Weights of a small GPT-style language model, trained from scratch on English Wikipedia: width 192, untied embeddings.
MLP neurons of a small language model. Each row is named by its layer, matrix (down: output weights) and neuron, and shows model dimensions 0-191. Each number is 500 + 25 x the weight over its row's rms, rounded and kept within 0 to 999. Numbers have three digits each.
A block is one neuron, or neurons of one layer that tend to fire together. After each block is what it responds to, as a language model described it from the Wikipedia text at the highest values.

L2.down222:508541470515452549497502455489510453446488509499469493490504492482506470521509539489482497549492473479546480499472469447494490478490563508499515507462531509502507481443481432483540511511525539509466471545482494536500524463480462505525479508500514483493508494520489502500527497517510495479494469464497483530498503490492471469532502493543482514486461490490536513500503562512502443514497545442455555534514489481486501493510508520502536475505499469500491533519501511515490490498520496522485485509535526542520490493485498509480548469508500507481543505484516532539502521524523469493
L2.down306:528559491505503509483476535484492500545482541464504506498500503536506511507486530499496520512509489472488487471491516490480473519502507499529559470410530463461477470467495505510552463493556528477465474518432522517507525511519503503482490444495535539464500487493494476477528458487510500473529491472549557503534479476469511501509538509490502516496499512480479514502492504522525502482544471493521529515488508533499537494532521468465490512492490511484466465488510514486536483511500546545470481476513490508485494478499517498515503509524474494517457485485472468556509478503536473495
L2.down548:526461512461493581518497473483504488502465484497512456476546520489503520521534475502491494497488500510506519463493533519492475500499514510497505502511480541512465506525485491497508466503534473540468509527527509523500462459516489496484479494522452506520467484481468531502510512511481516446495460496480535497473501547477508549464513510535507496493472491493525539430497488523468511493489513492499507492548524478515499498522505487513486479539506527476513553507481474466529520493452526490510517525466513506494528520482561501521510477534561482472523483461464491514550451472490457487
L2.down764:530490490482562538461475499500491476513497502501513498465524507485471523521516512506475524509556492527518533517498538451473492526484525492479519505478465461523522470504516480510514512479514521505502545499522508442496502496476474473502514453529497564522524537527514500492478524519520471530514478528476448506494527468492498510437459476482493527517520463491517488498477518520508487485514486483461510515462480491551522486492538514505514494457503507497508493517475468453524469481483482561510514482495521480523451500515501517471505529520512508518480511530476498489471493427567516469
Sports article tokens

L2.down120:525505448493504540522504521492485540520490455473521482470530476478513538492482525505462481478553520527483491474525493515489503503541522455506486504490508500490516478472559505560495512528452496518526512489500457532516550470494513500522472514500472452466524491540529468501550502492522523514522464510485518475470516527539520502504513503471532523496516504476478521514494445511482458477513482540526526447537464549500495499533459500527520511478482509523561498516464471490485494528473482491506469514516495528505497475494461473457483499522489492485475456497498492507487504483521494458
L2.down312:497502518471463494489479499474501481487563513498510475478517457510529545462469474522486500506526451525495464521488509463506484509509506514493458500496522521492486493465495536516492500506483527495485483498521501444525541507531545507485506516518528479493542485517483502454506508536472542516486524465481503517479513539510456507554471528522506484537490497484492482497504518509512480515486479467557488476532536515560516433487520488416520523505485491493465506517507498444472514502483488513511537490478525485504512517492465444485535499535519489503557525487515505463523483517486486477
L2.down337:526500518497463555514502490516457511499481530519480459519454509512486523471465498456498491509495471555509499525452530531523491486458465450529489488489527518525487506527504526519486539468506461499506538507479473499525449466489523504556504467486534500487508513573487555487497562530528499521492475498483487495510529529503472524498492512546524526461474488484477495478472506502494482468486502512535461504468481504487520521514538522515473473495531520455491511489468521490496506535508502490495494501463445528492488516557495542486471511490493507514510472491475468521495500463510487537
L2.down379:512493524526492518456533518498512472480529456487535456506501509481531492467511541521521471516520488496516498549469519469503479487492498513534484496524484489499486532488490468506444540478512509505494535470485549491482503514506469514433485500514526506467449500532509496552515482535538525478492473476493495496466469512534501511503460482479527508548542515524503428544495487523495492538509524519483474517491473483494482456500518478492496512478485521491517439534524552518492471515471480512529505495445514506507498528518510503575480487510457487500491483529498508479454500486529486501
Sports-stat word starts

L5.down116:535480506490557469487479532487534446491532512495494539493464494517461519463510508506490481531510518533476529488469486511551530504485492485492509509488486520553544499546500464468517495493476536465468497472525492506492484551508491513485535512476540516488488508491491490537536517495500531501543531496496533483453488486467494514471463499493466474467512538495492492484485538531505501498477454485451506504525482473467493530511504463498537505502528515501537463509487515507491487492452444493426505511495525497533498532473529544468499509506508549502492498517482485454547474497475497522
L5.down352:501518496490528519505473504492521479453475524492491500504501546567466534556556523546478520538483537499490483454469514506508542482489494478522487511459540522533498484484483514495436517511506475484483499500512506518490478543504456475500472481513510516493457494468497446494489491515502545502500520519511490484504500531499466518506448517532494474500477488467510487511489527480493543520502494492450514547532524515514497495558473505487521435516515464532495489475492487511488542455506514480451517526491540463525494515520479494445522493472529518498469495520496538479507476489505492478
L5.down523:464483548535547484489473552529494474493527480467525515454470548521496521487524489467550483521519535528514464490473492504515506456516485490478532504518518494510502481520555478466497509477458527482485486511519456476480460501501472469493503490530508488515471514472504475521490493517515508511505524546485502497499522518455474552476483544509454465457476500525524494474518514475527462516444490525459519478513486490474556491496506470493492513484537517514502486514516498487482524520475493506466512506502566482491509555493525547517532496477471528469523493533497499488496491542477478485
L5.down592:479491526511535525487454484491489522509504510488483552543554497511483475495492515517513507498498488510512480500512466516535473493513507471435449486542523519562524499506493459478470544471474504520512463511504474505497476488500482514473449510459486486491485503487474462500529507527532512494532536544505524473496507468486504470462509531490525462520475484510536473476494521557491462471492503497459507522477473478457465468494542474502542477510500474503517513508517480512543498460528518567524520519474523531489503533497483493532521531486479544498472506536523497455514476492489520489
Sentence-opening prepositions/adverbials

L2.down91:520528523509522533513501506549534523539495534494497508473484520490432530510515487455513466494508507476471434509526487526516505511485443513468469482502514459535521456489521509492498458495480499494466526490523496541511462526527520479476521501449480521477468500526513489469523491509504471512511538496500450540492532506483483545424479509469461509525492445499503515509509436484503529505481482499475540530498521468494501515507483508504498499501501518523499507490472487528558535492515477516521514444517489496534501507484489540493523515505492476550536524513471488483519504476468513486
L2.down97:493499566487487504536469489544501483466504488460482510506459496483496496496504519498513530531526548514481493483449506540525535458532479506512467528501498501508568464537538462490527485503459515508479497472515505494497494492510482452515519489498470509484478498506485521500522568504525534517452505520525515495511489519495500496491496551488481523496530493524507474417551479513496498543537502462461480476508488496516483518483510483490501536515476526527499450496467485491500444483484494481539515515504515496501504507491502514538491466484509502501504495477465490508424520511556460491
L2.down106:479499490526510495431505524525510479499525458484534558493482501515478526525487497535531488522535466451516476480499504502494480500547476514489485523475525489507494502523489491499501534479465515533525478493521501496456518478516444454439498443455496479491505454510503496511557502530504541471519532489515496554520515517499506497529464529493494465487493438492492457489502525541472511460499505508515535488481506517504527480536526483491531499471511490494489499533516500443468550496485502485497428524523518506485528525562513488513491537509492499522496482500498512478494503524484474511
L2.down211:489508495502468492479528505471494426521470474538497526466551512507450511477511500449459478506524458467505490477494527538491535541505484496496481518492493458510541463494468518501485506486510479479540502510482497499503506529510558506520445462501471526477498478468506483483528548483496494502544518477496522502462514535502513493514498536535510504533489544493517531491546541562495485497493509509491505500531449460470507490546519556526521507492517473497496517500498504451536479458502503489491431497486478520504474505492476487486482499542548487510518505483489542484515503500492491485
Sentence-opening function words

L3.down107:491493488547445490541479509519495500448548498481506574454513492486474464528532491458519468520527501497492486461485465456540530488522465513539478498488507480509495512510466456512496500492548537490495466510482515481459492523507472492500482506545476501485472500476509522541518478504489472504510508462519496486471531458473507546495548551507491501513482477476501507505504470513487542533500507508538489547518472519516568513476486488475499553474515469535488528490454496483509506507505522488512523451505518557490504504489484510498471495525503456526497470489514516525490528484498485485
Back-reference words and word-start pieces

L3.down734:525536546525497516502452462462508477495480468516485485484514497495501470547498507494470543491500482455501513492510479481529517531539482523514517533519488495483465505495542494529521513491544488525506480540504502488499499503477485499451500526482525502493474529503519497512509523473513519479469528452473511491495520464473440535532520522517491510493472493532432478527469550529497517496517435496495521485528516491525511520489527503549457500465519510459516462489494483442450498499480522487498535466551466523528494518512463536483509531522519507480533514508500484497494463469531461495
Sports and stats text tokens

L3.down585:473544502488494514473479509520497497512479538518485501509501489491506535477506509495485461463530479503508495520497508521507462508479542489529483489492519508481515498488462497532493508516494538510541504492521504510479473536480541544518470518534485498474542486467472493528502530492451492488497487451494516498491518473520516520515514530543476497513467511484538482509478529454549460478484526479546572524461483517457485502507490538525524474495495454538472497518539535491517533534482481488471493459526509472473495521470548498495530479459483531487485509476515504479419508450463520487
Sports team and country slots